config = dict(
    n_layer=12,
    d_model=192,
    n_head=3,
    n_kv_head=3,
    head_dim=64,
    d_mlp=640,
    vocab_size=8192,
    activation='swiglu',
    norm='rmsnorm',
    norm_place='pre',
    norm_eps=1e-05,
    positions='rope',
    rope_base=10000.0,
    rope_fraction=1.0,
    qk_norm=False,
    attn_scale=0.125,
    bias='none',
    tie_embeddings=False,
    parallel_block=False,
    init='uniform',
    init_std_qkv=0.0563,
    init_std_o=0.0,
    init_std_up=0.0563,
    init_std_down=0.0,
    optimizer='muon_variant',
    lr=0.0139,
    lr_mult_o=4.0,
    lr_mult_up=0.648,
    beta1=0.95,
    lr_head=0.00731,
    warmup_steps=200,
    schedule='wsd',
    decay_fraction=0.667,
    decay_shape='exp',
    final_lr_fraction=0.02,
    batch_tokens=65536,
    seq_len=256,
    doc_mask=False,
    train_tokens=217300000,
    steps=3316,
    dataset='wikipedia_en',
)
MLP neurons of a small language model. Each row is named by its layer, matrix (gate and up: input weights) and neuron, and shows model dimensions 80-143. Each number is 200 + 30 x the weight over its row's rms, rounded and kept within 0 to 999. A neuron's up and down rows have the sign that makes its largest values positive.
Before each neuron's rows, "fires in" lists the words (lower case) most often at its 100 highest values on Wikipedia text that the model never trained on. A number after a token or word is its count.

fires in: "at" 17, "to" 15, "around" 13, "near" 4, "ft" 4
L3.gate378,161,204,232,257,195,219,185,197,259,153,184,214,176,177,190,200,202,230,163,254,202,177,215,220,206,238,186,131,221,151,210,205,181,190,164,184,237,218,146,204,202,155,248,143,247,199,191,241,214,160,212,192,182,219,203,187,205,169,268,248,209,200,222,158
L3.up378,157,219,181,187,198,244,233,240,232,183,226,192,204,205,245,200,167,221,104,209,207,194,225,177,180,200,252,178,188,196,213,173,206,217,206,235,177,169,195,194,188,232,214,245,159,139,231,184,165,202,189,204,153,194,185,202,207,182,179,211,189,248,161,167

fires in: "to" 65, "t" 14
L3.gate245,162,216,195,213,175,178,233,159,175,201,154,190,213,187,161,172,240,245,185,169,209,253,230,153,160,206,216,200,232,256,206,183,199,135,231,241,177,221,220,178,226,179,202,212,213,168,229,225,228,165,210,215,181,149,197,246,192,277,209,205,177,199,170,170
L3.up245,202,239,213,241,219,223,159,186,254,206,180,190,193,206,217,155,189,199,217,175,284,248,161,241,249,197,196,193,248,194,164,142,201,219,209,246,163,173,175,192,237,197,167,147,200,199,232,236,198,243,178,187,167,214,214,157,207,205,235,215,208,174,172,255

fires in: "leseurre" 28, "dasarighatta" 6, "iftikhar" 5, "anoual" 4, "thorndale" 4, "jones" 4
L8.gate98,163,218,166,160,170,282,167,191,217,215,167,198,244,175,173,237,243,249,205,247,189,203,218,188,210,233,180,223,203,154,216,169,184,188,214,156,202,149,195,228,163,200,168,217,168,251,187,203,103,158,211,239,243,226,183,217,186,265,210,183,156,202,164,173
L8.up98,214,179,199,256,173,225,246,192,240,229,140,191,159,190,205,216,188,246,253,180,233,195,203,181,231,273,242,162,165,176,190,125,212,203,177,155,191,197,230,175,164,155,184,146,178,179,162,203,234,170,225,218,175,187,167,232,229,185,194,191,178,183,221,150

fires in: "to" 41, "can" 22, "which" 9
L7.gate619,140,179,215,173,179,216,218,206,152,175,194,236,227,192,232,212,227,182,222,178,211,176,229,194,198,182,174,157,256,228,238,224,166,214,235,188,188,215,258,188,191,170,157,196,210,203,165,223,195,196,235,222,215,190,207,219,187,199,198,240,190,157,228,174
L7.up619,237,196,236,244,231,248,237,230,190,250,218,230,195,227,191,198,156,222,151,210,186,146,203,258,271,214,217,179,189,140,193,184,150,233,184,229,170,154,216,171,193,179,141,220,222,156,210,268,222,151,238,203,185,186,196,247,245,192,218,163,203,205,219,189

fires in: "to" 82
L7.gate507,182,191,181,216,204,187,223,194,240,218,161,152,219,194,260,180,209,268,212,178,203,157,172,234,250,251,211,186,147,226,220,201,213,157,194,181,221,220,234,212,225,191,149,155,233,199,222,186,154,165,180,189,208,189,157,144,165,199,211,151,187,206,219,210
L7.up507,152,149,194,259,219,135,213,211,184,176,196,224,211,195,234,196,193,144,133,185,204,206,180,206,169,175,208,156,194,169,179,182,164,210,206,190,149,185,153,169,219,228,197,221,217,224,228,231,206,149,210,201,182,186,160,216,202,214,196,250,198,143,177,144

fires in: "under" 12, "on" 11, "by" 9, "santiago" 8, "of" 7, "with" 4
L7.gate469,192,205,223,170,221,196,168,190,191,162,187,176,179,188,238,167,170,215,145,235,247,174,178,176,207,166,215,191,210,219,206,188,158,207,250,167,225,172,210,233,141,181,191,222,227,248,217,195,106,125,192,206,185,236,156,206,243,204,220,169,172,249,203,141
L7.up469,194,210,231,180,223,187,183,221,195,237,236,203,222,208,191,212,167,215,230,217,194,208,207,245,159,206,245,239,146,253,171,209,233,224,177,205,174,204,206,212,186,184,187,171,228,151,227,217,253,184,211,208,189,245,255,194,202,186,207,188,229,261,225,215

fires in: "other" 21, "the" 10, "few" 9, "several" 7, "many" 7, "two" 6
L8.gate572,237,161,243,176,207,228,240,179,206,175,199,192,175,143,209,168,261,224,201,262,187,191,194,234,197,206,179,196,219,204,187,189,161,197,140,214,213,176,258,211,167,206,148,234,209,205,161,195,230,228,182,240,190,219,187,223,175,146,249,233,200,232,174,224
L8.up572,193,180,228,216,195,199,192,196,182,170,190,173,191,220,156,166,237,220,207,173,224,203,202,209,200,218,180,224,185,196,183,156,161,161,187,171,238,216,150,180,179,174,202,244,165,198,223,173,236,217,182,195,243,190,181,182,192,157,187,234,210,204,129,225

fires in: "before" 25, "after" 14, "until" 7, "get" 4, "since" 4, "to" 4
L4.gate273,187,174,214,215,180,232,181,223,194,194,184,203,214,197,214,166,188,246,155,212,171,220,154,173,170,191,211,177,224,179,229,204,178,140,193,246,190,166,232,215,160,181,188,215,210,201,179,195,175,179,150,196,200,181,153,190,183,270,211,124,234,229,209,175
L4.up273,187,182,164,261,223,216,206,287,168,165,146,219,150,213,134,137,130,162,189,179,188,229,204,222,183,174,200,182,238,193,210,181,215,201,198,268,252,208,238,216,142,164,232,198,255,237,206,174,201,205,231,213,165,255,175,176,208,211,213,197,188,196,187,242

fires in: "of" 48, "in" 12
L7.gate505,169,222,221,168,178,160,190,187,155,184,180,227,257,131,222,158,165,159,204,229,194,214,194,197,226,165,223,127,154,179,227,171,202,202,202,155,225,162,202,222,135,255,230,217,204,207,199,200,193,232,196,134,205,162,224,184,180,203,174,165,244,227,184,179
L7.up505,177,175,236,180,151,191,167,182,195,205,227,188,214,213,162,191,226,168,216,216,216,219,213,148,195,171,128,217,261,255,183,232,122,227,216,178,224,110,180,282,199,193,205,247,208,160,197,208,196,236,215,216,198,215,171,252,222,178,255,241,192,199,203,168

fires in: "for" 97
L3.gate583,203,187,152,205,191,274,217,237,196,153,224,127,236,172,208,183,215,201,202,222,197,225,222,203,216,232,257,187,154,194,210,165,174,237,210,198,178,101,223,176,246,225,164,166,233,214,192,228,171,193,179,218,187,182,176,213,169,186,182,217,233,181,225,199
L3.up583,203,80,162,216,229,205,188,161,170,144,199,186,204,144,176,134,164,191,203,201,169,245,237,170,175,224,192,195,206,226,180,257,229,212,201,181,182,187,201,220,237,202,226,206,207,171,209,215,220,196,205,202,186,196,192,189,213,214,245,191,178,199,213,199

fires in: "and" 93, "or" 4
L4.gate481,176,169,203,149,229,217,214,210,196,190,210,225,164,241,155,228,224,198,156,167,239,200,181,122,198,255,212,191,203,259,184,194,179,236,193,186,194,202,174,200,259,132,226,218,196,175,163,222,206,158,208,154,227,180,167,151,228,210,254,158,197,168,228,245
L4.up481,248,178,192,169,230,180,103,212,233,210,196,260,183,208,202,155,216,163,207,199,154,225,197,231,225,174,197,181,216,186,269,190,200,262,222,189,158,207,232,218,206,220,220,188,189,153,199,241,180,219,210,170,126,183,192,192,195,182,173,255,203,195,156,195

fires in: "one" 69
L2.gate610,136,182,220,166,186,207,179,156,166,141,180,191,214,190,231,188,203,194,190,158,184,245,177,207,214,176,161,239,209,223,228,212,229,178,248,258,196,249,242,149,198,179,234,240,194,215,122,176,203,228,147,193,203,234,182,194,231,196,172,241,233,182,205,234
L2.up610,167,179,206,156,240,255,184,174,209,162,214,189,180,204,218,172,221,158,220,195,161,169,258,190,151,198,239,235,201,206,198,190,184,183,223,214,235,212,212,149,202,215,149,218,204,236,182,176,189,242,185,200,179,158,139,160,145,221,202,206,161,197,224,153

fires in: "to" 18, "of" 12, "and" 9, "since" 6, "november" 6, "june" 6
L7.gate150,244,220,203,191,220,136,161,157,210,205,201,217,216,219,219,232,131,180,196,158,182,193,180,215,221,195,189,200,206,249,189,226,245,162,185,177,244,167,281,214,237,205,201,243,273,182,254,251,174,221,175,215,149,219,162,218,208,196,179,155,169,218,191,167
L7.up150,192,202,185,186,202,166,191,201,227,241,170,248,165,207,166,189,157,223,197,193,216,204,163,197,207,210,179,177,206,192,161,218,244,148,168,200,237,189,176,192,201,228,219,194,205,200,197,217,242,184,218,195,187,195,183,227,256,215,167,154,160,194,178,190

fires in: "not" 49, "t" 8, "never" 4
L2.gate351,197,219,193,152,180,171,202,210,200,179,190,184,156,164,178,256,186,197,193,203,176,232,173,224,201,205,198,167,193,120,214,256,222,181,208,208,191,182,181,146,160,177,226,232,208,195,245,249,204,228,227,172,182,216,188,221,128,203,167,212,170,226,193,176
L2.up351,253,194,212,183,145,224,274,175,211,216,175,184,201,221,205,215,174,234,174,205,173,230,187,210,226,160,119,225,224,182,214,211,194,211,212,239,180,231,192,166,223,164,177,204,218,193,241,214,258,207,228,202,231,166,201,224,200,172,144,251,193,246,187,179

fires in: "more" 18, "on" 13, "any" 10, "a" 7, "2" 6, "three" 5
L8.gate362,162,220,141,171,182,216,192,129,268,182,148,202,149,188,161,194,189,204,216,217,195,197,141,241,188,204,217,235,196,181,206,243,193,180,197,170,198,175,204,161,185,206,203,255,197,112,216,191,211,199,211,212,167,219,213,190,172,207,143,194,192,224,230,155
L8.up362,195,161,212,199,200,219,213,183,184,222,247,200,219,238,197,215,192,223,197,175,167,194,235,214,166,211,148,271,231,231,260,174,280,204,194,169,204,180,209,181,195,241,195,233,212,180,218,182,151,215,165,245,119,189,212,207,211,173,177,157,188,217,276,212

fires in: "year" 22, "years" 18, "season" 8, "day" 6, "months" 6, "days" 5
L3.gate152,194,196,189,235,246,188,171,227,217,249,168,173,191,217,165,160,244,181,212,184,183,184,219,191,204,191,151,205,226,172,215,142,222,112,234,190,226,214,170,192,211,166,176,184,230,179,176,239,197,219,177,191,150,179,168,131,128,242,203,180,140,200,197,142
L3.up152,227,193,193,231,173,170,181,217,191,180,189,191,180,220,218,215,193,275,204,246,196,199,155,191,172,198,170,185,208,180,213,173,199,252,159,253,250,226,210,218,212,193,134,195,220,161,196,163,232,219,219,184,171,217,224,226,177,165,244,172,194,179,162,225

fires in: "not" 34, "bristol" 8, "district" 7, "notably" 5, "win" 4
L4.gate60,258,243,245,179,213,150,221,191,182,184,176,254,179,161,205,184,242,156,189,191,209,203,174,153,221,161,213,158,243,209,196,242,187,165,190,195,221,225,151,215,207,185,204,237,207,148,243,253,281,211,150,252,217,223,192,230,227,206,150,219,207,224,234,221
L4.up60,163,185,220,204,190,83,211,161,176,232,155,160,198,157,189,161,193,193,237,171,244,158,211,229,217,148,192,197,203,207,185,231,230,208,243,201,224,257,186,175,217,201,207,199,179,218,219,219,181,222,192,203,190,183,207,183,177,212,206,224,191,192,195,209

fires in: "is" 68, "was" 21, "are" 7
L4.gate326,175,276,210,192,201,173,172,194,231,211,185,230,175,189,256,188,187,204,201,206,247,209,197,267,159,235,181,171,192,167,210,213,195,182,252,172,227,234,201,191,199,236,198,206,248,216,189,191,170,174,125,151,169,203,136,195,177,175,214,167,215,217,198,207
L4.up326,174,202,250,204,290,208,201,169,205,244,170,226,209,230,159,233,170,244,244,182,250,197,206,254,179,223,190,198,219,246,217,165,184,147,183,214,175,196,166,188,207,186,186,189,272,191,218,181,266,178,201,190,183,180,228,201,153,210,231,170,189,156,219,199

fires in: "other" 41, "the" 27
L7.gate156,209,233,158,157,201,188,188,227,223,209,209,161,208,221,135,258,180,186,220,173,126,192,201,214,180,246,203,214,172,201,204,219,219,174,182,209,269,204,181,231,136,165,186,149,267,188,232,284,199,227,217,209,233,208,160,229,196,176,185,181,240,185,196,209
L7.up156,193,144,218,143,201,190,211,190,182,196,203,218,150,207,202,183,203,237,180,155,132,226,175,218,173,244,202,170,207,207,188,197,280,258,180,215,194,156,220,175,219,222,198,187,183,236,201,200,148,232,150,216,183,188,226,233,193,198,251,185,167,218,196,212

fires in: "on" 62, "suzuki" 7
L8.gate539,175,208,180,215,196,210,183,163,220,217,179,227,150,165,169,141,171,242,156,187,202,194,221,156,137,197,209,216,171,238,200,154,198,185,166,230,230,152,221,198,189,243,228,236,221,171,170,181,179,223,232,169,150,210,194,196,202,157,217,169,163,173,228,213
L8.up539,150,146,223,233,228,148,283,259,202,199,207,172,178,149,164,172,235,254,200,170,230,254,170,220,187,211,233,254,236,161,237,181,179,199,178,220,196,197,270,184,182,198,179,176,228,174,155,163,214,170,179,182,175,205,236,204,212,210,191,193,184,194,207,184

fires in: "in" 49, "took" 8, "take" 5
L8.gate68,153,231,172,179,171,162,246,210,236,185,189,185,207,207,248,188,178,184,190,214,222,229,181,166,223,220,219,183,192,190,176,196,215,130,234,231,168,207,234,186,253,155,251,209,149,225,159,231,172,234,220,166,170,244,236,191,203,152,146,151,210,111,171,198
L8.up68,173,215,223,164,146,241,162,251,202,205,236,242,223,208,223,152,172,199,179,191,204,218,241,124,267,221,221,241,185,208,173,149,195,194,229,197,215,177,224,237,174,179,208,243,198,183,258,208,176,226,218,144,194,203,232,223,204,177,199,164,225,221,241,214

fires in: "i" 16, "you" 12, "they" 11, "it" 11, "there" 10, "that" 6
L7.gate175,171,135,220,206,179,132,203,180,173,205,222,165,216,134,227,175,231,191,214,214,178,199,199,252,184,205,222,165,180,230,238,220,196,203,217,175,194,147,219,196,194,144,178,227,156,173,156,194,197,216,242,265,200,186,146,231,230,195,194,212,236,154,207,238
L7.up175,178,196,162,191,169,170,173,209,210,200,213,156,194,186,190,198,240,194,164,151,173,200,160,208,218,193,163,240,158,232,280,210,196,217,153,170,195,201,207,172,149,203,170,259,295,152,156,234,176,251,225,185,225,234,212,249,207,165,204,209,188,229,200,193

fires in: "is" 33, "was" 20, "by" 6, "a" 6
L4.gate469,209,206,229,183,160,194,229,241,208,148,206,249,259,171,229,173,216,245,186,203,202,228,168,219,192,183,183,176,183,166,270,162,234,188,239,175,177,162,264,233,204,149,184,189,238,212,240,163,222,178,172,194,161,235,157,224,193,213,182,227,232,158,167,167
L4.up469,190,206,178,243,255,216,165,218,230,181,169,231,190,193,221,218,204,211,229,237,241,194,182,236,187,185,224,165,149,181,192,205,198,202,265,199,202,151,190,138,288,225,192,197,201,147,215,161,234,200,219,252,173,202,207,199,236,199,216,212,227,229,178,223

fires in: "to" 76, "later" 5, "t" 4, "then" 4
L8.gate564,189,219,180,218,223,208,144,207,164,200,215,227,223,233,241,161,183,157,153,256,217,265,220,185,281,177,195,220,184,237,172,238,217,176,212,175,175,201,174,238,173,184,176,170,221,203,202,252,206,182,188,149,132,233,181,198,211,159,186,205,252,211,193,175
L8.up564,209,175,198,168,201,179,235,205,210,199,155,228,195,197,185,160,204,211,146,196,182,241,205,134,220,179,165,190,189,189,244,206,179,155,165,201,167,234,231,204,184,185,221,152,223,180,186,175,216,170,208,251,183,179,191,221,181,180,214,200,194,146,187,209

fires in: "which" 50, "that" 46
L2.gate181,127,201,226,157,228,226,200,198,177,158,168,230,138,192,187,196,205,192,240,178,163,208,211,228,198,187,201,149,212,259,249,226,162,236,197,219,145,218,176,154,205,154,219,159,165,175,209,215,216,137,243,231,203,194,192,245,164,229,183,169,244,182,208,234
L2.up181,206,171,171,240,208,220,205,230,117,174,173,213,168,209,246,249,225,182,269,202,168,165,211,235,223,220,217,198,225,218,201,221,165,185,203,186,165,244,233,186,204,209,201,192,132,138,259,188,220,182,242,208,193,198,149,233,207,186,205,202,245,144,189,245

fires in: "that" 26, "which" 18, "who" 7, "possibly" 5
L2.gate564,227,183,236,217,207,262,203,224,208,158,181,199,191,206,187,214,205,232,199,285,183,192,158,230,202,227,204,205,224,251,252,209,217,149,200,223,210,250,178,191,187,164,211,187,228,150,245,187,221,158,228,237,167,212,195,131,201,248,251,154,207,177,225,209
L2.up564,214,196,213,181,181,192,200,144,243,200,232,242,208,226,201,239,205,266,207,198,213,207,157,247,265,168,167,188,200,183,253,207,246,225,199,210,223,198,214,194,188,192,257,159,152,174,216,216,182,190,222,207,202,180,214,197,170,211,198,158,238,208,290,250

fires in: "each" 12, "years" 11, "days" 8, "end" 7, "as" 7, "because" 6
L8.gate4,218,195,145,172,196,240,181,215,242,172,202,220,201,234,182,205,203,201,189,216,159,192,209,210,171,220,167,155,194,165,221,216,229,166,157,202,226,207,216,165,183,204,189,187,207,169,162,216,220,212,152,248,164,224,117,205,212,207,187,187,206,192,216,229
L8.up4,178,188,184,205,185,185,165,139,204,200,201,241,201,157,165,185,187,200,197,186,162,211,199,212,193,234,171,173,183,212,247,237,184,215,204,180,211,223,194,175,182,187,174,248,256,201,142,181,232,252,193,169,173,233,146,210,222,202,133,177,237,231,258,193

fires in: "over" 17, "out" 16, "more" 13, "most" 6, "back" 4
L8.gate435,178,168,244,172,179,197,177,208,176,207,238,202,219,206,200,193,150,240,225,238,131,226,140,198,198,143,196,174,172,239,202,241,211,240,253,221,179,224,256,177,189,260,202,193,237,260,191,215,177,195,146,190,222,206,206,194,226,202,242,204,172,170,258,185
L8.up435,168,185,205,182,194,188,196,211,176,203,203,159,215,254,233,174,157,186,218,201,165,227,157,214,219,181,153,160,227,210,278,255,232,181,238,195,201,173,239,155,201,217,217,199,194,231,243,163,190,205,151,143,166,169,184,112,170,175,178,210,200,194,179,263

fires in: "as" 14, "are" 14, "most" 7, "is" 7, "more" 5, "be" 5
L8.gate144,156,180,175,164,217,179,204,220,240,208,256,164,225,172,218,190,194,171,211,129,167,236,118,212,223,234,200,177,157,176,198,263,167,213,173,200,177,169,258,198,198,183,234,186,214,152,193,235,196,212,200,226,220,226,185,169,148,214,221,177,232,176,197,154
L8.up144,152,200,219,169,262,197,230,225,173,163,252,208,205,202,248,181,217,201,157,144,182,184,189,270,158,209,200,156,181,192,205,207,201,141,230,240,198,226,222,152,174,136,238,197,201,169,235,150,191,149,190,205,219,179,185,230,153,160,187,156,201,162,253,262

fires in: "no" 39, "1" 11, "noddy" 5
L4.gate134,192,229,180,204,169,239,191,188,179,194,203,226,168,202,163,272,148,179,254,206,206,181,177,183,211,208,274,203,234,206,156,210,168,227,228,237,187,224,213,187,172,227,242,176,258,157,201,172,243,212,237,164,148,178,133,209,215,191,183,214,209,170,196,190
L4.up134,198,216,200,228,152,234,232,191,193,161,164,189,208,249,187,223,179,216,279,177,182,186,255,175,270,181,143,184,176,163,206,243,206,161,219,204,212,229,179,188,203,219,191,198,182,225,203,249,169,161,203,192,196,261,188,188,145,192,143,144,198,211,193,219

fires in: "the" 63, "that" 6, "following" 4, "1" 4
L8.gate610,175,205,210,200,203,238,183,147,240,202,202,150,174,213,166,214,203,190,216,175,172,185,174,184,214,212,179,176,214,214,174,258,205,220,202,250,210,203,117,240,136,222,232,216,187,267,187,221,187,184,189,227,221,182,197,239,222,210,128,146,188,181,187,233
L8.up610,197,162,204,147,183,213,164,199,191,159,180,143,151,208,226,167,219,246,219,160,154,239,187,195,200,194,196,215,190,178,196,154,198,194,220,180,176,271,163,235,203,195,159,208,176,188,213,185,176,184,204,260,167,189,248,162,230,154,189,165,188,208,208,217

fires in: "of" 65
L4.gate609,129,182,215,163,203,233,231,169,144,188,224,233,187,184,139,234,206,181,187,227,193,221,190,250,282,233,181,195,210,202,216,145,211,188,228,168,197,211,205,122,203,191,204,182,213,195,253,194,175,196,207,162,170,244,222,207,199,230,230,186,161,220,218,198
L4.up609,202,239,208,156,159,215,191,197,190,219,204,188,237,174,222,218,232,160,246,187,167,175,209,182,209,238,231,218,225,143,209,238,212,191,217,175,231,208,225,184,188,197,248,210,186,210,215,198,198,253,183,231,237,224,205,205,225,170,155,251,263,150,166,208

fires in: "have" 28, "had" 13, "having" 11, "has" 8
L7.gate210,214,219,149,191,132,170,167,163,164,239,198,191,221,211,202,167,232,176,228,174,206,209,184,149,243,231,165,225,204,183,218,226,184,189,183,202,176,197,222,191,206,155,140,285,204,235,179,159,195,182,223,151,191,242,205,198,213,247,192,185,175,192,258,225
L7.up210,201,210,218,183,186,163,180,165,204,141,232,179,227,259,150,192,189,235,188,220,182,197,194,177,144,223,152,223,210,178,224,186,241,187,268,182,216,168,220,197,166,168,205,259,210,196,234,204,195,182,194,188,189,195,176,175,236,204,202,176,167,204,203,254

fires in: "that" 42, "though" 11, "but" 10
L3.gate123,223,199,240,158,228,189,189,173,241,207,180,221,192,179,225,204,169,148,188,170,150,205,196,193,200,195,219,163,189,215,229,202,189,207,225,200,219,192,193,219,211,203,173,191,239,179,209,221,176,225,200,201,266,232,146,213,192,235,161,258,238,176,179,201
L3.up123,180,222,205,189,216,186,175,240,253,214,145,234,213,186,154,220,180,220,181,189,261,182,205,178,188,190,254,212,218,150,145,214,243,240,247,206,218,217,161,183,245,173,220,191,211,209,211,262,172,212,171,244,165,223,225,155,230,181,228,184,224,164,161,188

fires in: "republican" 17, "labour" 14, "democratic" 10, "liberal" 7, "conservative" 6, "democrats" 4
L2.gate101,262,210,165,187,198,195,190,178,185,212,211,257,223,239,221,254,244,271,236,196,192,168,235,205,234,196,158,207,158,162,226,228,196,190,230,183,211,251,202,184,181,207,186,208,201,175,239,220,189,194,165,187,230,219,246,245,216,162,223,168,142,247,202,174
L2.up101,195,241,180,201,207,246,210,186,193,213,200,202,220,179,191,217,184,174,256,189,237,197,176,235,198,188,162,143,189,192,235,272,154,240,209,235,212,208,198,135,177,185,248,208,225,166,206,226,151,215,221,200,249,209,205,203,208,239,207,193,185,193,199,207

fires in: "to" 32, "while" 13, "for" 5, "despite" 4
L3.gate229,139,241,169,192,174,191,245,220,248,184,246,221,180,141,213,217,180,219,180,207,153,209,221,256,179,243,207,175,217,239,197,160,192,161,192,186,182,191,186,170,218,196,223,192,246,196,188,232,216,169,169,210,224,213,235,215,235,171,224,198,242,190,251,149
L3.up229,204,157,168,231,172,171,231,250,152,156,216,262,217,198,220,211,217,206,183,209,161,213,225,240,194,210,212,208,198,203,253,202,196,171,192,218,201,245,231,216,160,184,196,198,246,213,228,165,197,170,198,191,205,231,192,200,184,206,204,206,227,220,233,141

fires in: "had" 62, "has" 23, "have" 8
L4.gate342,156,171,228,213,192,120,177,190,154,169,182,188,244,193,216,227,163,217,194,243,227,144,206,178,207,223,219,232,259,215,217,213,180,188,210,203,240,178,193,260,217,180,146,254,191,185,197,169,162,227,201,207,186,144,170,248,216,177,206,272,192,170,214,223
L4.up342,201,183,203,204,151,178,191,200,189,238,218,227,219,195,226,260,156,198,183,200,195,149,213,180,185,194,213,220,244,193,256,173,188,182,196,168,219,188,154,248,176,190,235,246,199,248,201,220,188,183,190,186,174,120,179,241,129,175,151,246,162,177,183,236

fires in: "that" 33, "which" 20, "album" 10, "title" 6, "following" 5, "role" 4
L3.gate563,182,189,193,161,190,247,204,171,156,192,201,198,136,233,202,156,194,235,169,202,213,200,202,194,177,156,225,203,247,187,237,154,218,182,194,196,186,182,188,204,207,214,211,122,205,204,158,184,209,232,167,216,183,190,183,280,197,258,190,171,184,151,153,207
L3.up563,228,167,238,188,235,222,228,195,187,157,183,230,151,195,196,239,211,231,230,219,211,179,202,176,207,202,235,218,199,190,194,216,176,205,177,194,173,265,234,203,221,122,215,171,179,234,251,156,153,203,224,197,202,240,194,206,267,252,200,222,241,178,209,187

fires in: "one" 39, "no" 25, "some" 10, "any" 7
L3.gate355,203,219,163,122,217,189,165,174,223,208,211,147,197,219,216,191,207,132,209,228,175,195,224,170,201,212,213,183,215,207,156,125,236,158,170,249,157,231,217,197,134,218,190,174,231,161,204,163,170,191,167,214,157,230,189,192,209,163,162,233,205,155,194,228
L3.up355,158,157,206,152,225,167,197,195,187,175,244,199,246,149,209,179,196,200,185,185,181,229,262,229,177,173,230,177,158,172,205,207,237,188,181,206,209,202,214,164,202,214,200,207,154,228,202,193,176,218,230,196,218,241,120,187,214,208,179,243,226,177,216,218

fires in: "that" 28, "what" 17, "who" 13, "it" 7, "which" 6, "meanwhile" 4
L2.gate604,213,234,176,168,206,209,159,136,214,173,216,200,180,181,144,185,241,172,186,219,133,210,243,244,174,180,217,187,203,228,211,244,237,208,216,168,186,214,179,181,231,206,181,185,187,196,194,207,192,235,230,195,170,224,140,151,222,223,218,189,237,207,226,207
L2.up604,228,274,190,162,179,183,156,165,211,185,214,202,212,173,109,213,212,173,144,248,176,196,233,224,193,169,219,194,188,222,176,247,239,166,172,214,225,202,200,163,244,209,142,214,152,178,197,201,166,250,179,203,202,230,165,168,192,212,250,201,242,227,222,199

fires in: "and" 25, "also" 19, "then" 11, "who" 8, "later" 6, "which" 6
L8.gate100,200,242,149,146,199,184,207,235,193,178,184,225,191,238,193,186,184,242,231,229,224,213,162,216,229,169,212,150,285,203,184,238,261,231,171,211,169,234,219,250,197,229,208,154,254,234,205,255,233,203,172,194,142,217,169,183,226,199,226,166,183,211,233,284
L8.up100,147,188,173,236,220,205,148,174,189,200,210,207,246,196,216,159,212,214,183,261,191,243,196,231,257,209,197,190,192,210,180,200,208,206,164,204,157,224,244,186,245,166,142,214,184,191,205,199,164,239,166,212,203,239,176,183,265,202,221,237,236,199,229,281

fires in: "where" 17, "which" 8, "that" 8, "said" 6, "so" 6, "saying" 5
L7.gate209,238,186,211,214,179,185,177,189,168,176,230,213,158,198,205,179,204,207,163,159,137,123,181,201,233,210,228,159,266,182,287,131,197,198,160,210,208,139,194,145,176,170,150,165,203,166,173,252,209,244,205,196,242,237,205,197,211,221,200,179,225,230,181,210
L7.up209,235,212,146,180,155,178,114,142,286,190,238,214,164,168,232,180,201,235,204,171,147,177,200,197,230,242,228,220,221,187,196,260,191,219,147,209,227,185,195,177,208,153,209,205,226,196,232,210,219,214,173,186,196,189,157,204,195,213,222,219,204,219,199,243

fires in: "university" 28, "south" 19, "north" 15, "institute" 7, "native" 5
L3.gate73,194,232,178,185,167,250,164,205,178,186,203,144,254,202,215,165,226,169,175,219,213,177,186,210,181,168,171,142,179,211,238,208,175,193,155,205,147,216,243,177,190,143,201,160,231,196,183,216,220,220,211,234,226,259,238,178,201,218,188,188,173,194,236,187
L3.up73,150,204,170,178,215,191,213,196,199,159,207,228,185,193,175,219,230,194,246,201,143,232,194,211,148,137,162,152,222,196,226,222,153,181,193,184,214,177,225,202,164,172,260,259,220,187,203,151,240,206,191,224,213,216,239,203,191,175,175,181,177,220,184,164

fires in: "on" 24, "in" 15, "his" 9, "her" 6, "the" 6, "born" 5
L7.gate277,179,257,163,190,211,163,201,155,205,159,153,201,188,222,207,168,239,170,190,186,186,209,249,195,211,139,157,159,189,218,246,170,217,149,172,180,178,217,178,199,173,188,218,264,214,209,181,193,194,180,170,196,192,245,200,236,178,189,133,212,205,138,210,141
L7.up277,160,164,227,161,151,294,157,197,180,227,179,139,171,167,153,156,226,208,184,203,256,206,246,153,204,256,184,212,214,202,216,196,243,169,234,189,150,210,220,159,174,198,218,209,223,200,265,156,180,205,161,208,140,245,262,204,223,252,170,215,159,202,233,181

fires in: "that" 39, "which" 12
L4.gate436,158,204,143,143,184,205,199,183,236,181,206,252,188,223,188,212,163,248,199,184,216,183,244,203,190,202,155,206,229,221,226,193,180,213,173,225,187,213,196,239,171,261,146,195,209,204,120,258,197,175,202,143,278,208,168,216,177,170,234,202,155,200,243,204
L4.up436,201,177,180,213,173,217,179,188,158,176,216,201,219,148,184,179,203,196,125,255,210,242,219,218,205,152,183,217,224,193,229,179,152,235,225,208,172,243,203,160,157,230,235,231,169,199,188,207,227,203,218,170,224,181,227,167,210,215,186,234,175,234,221,219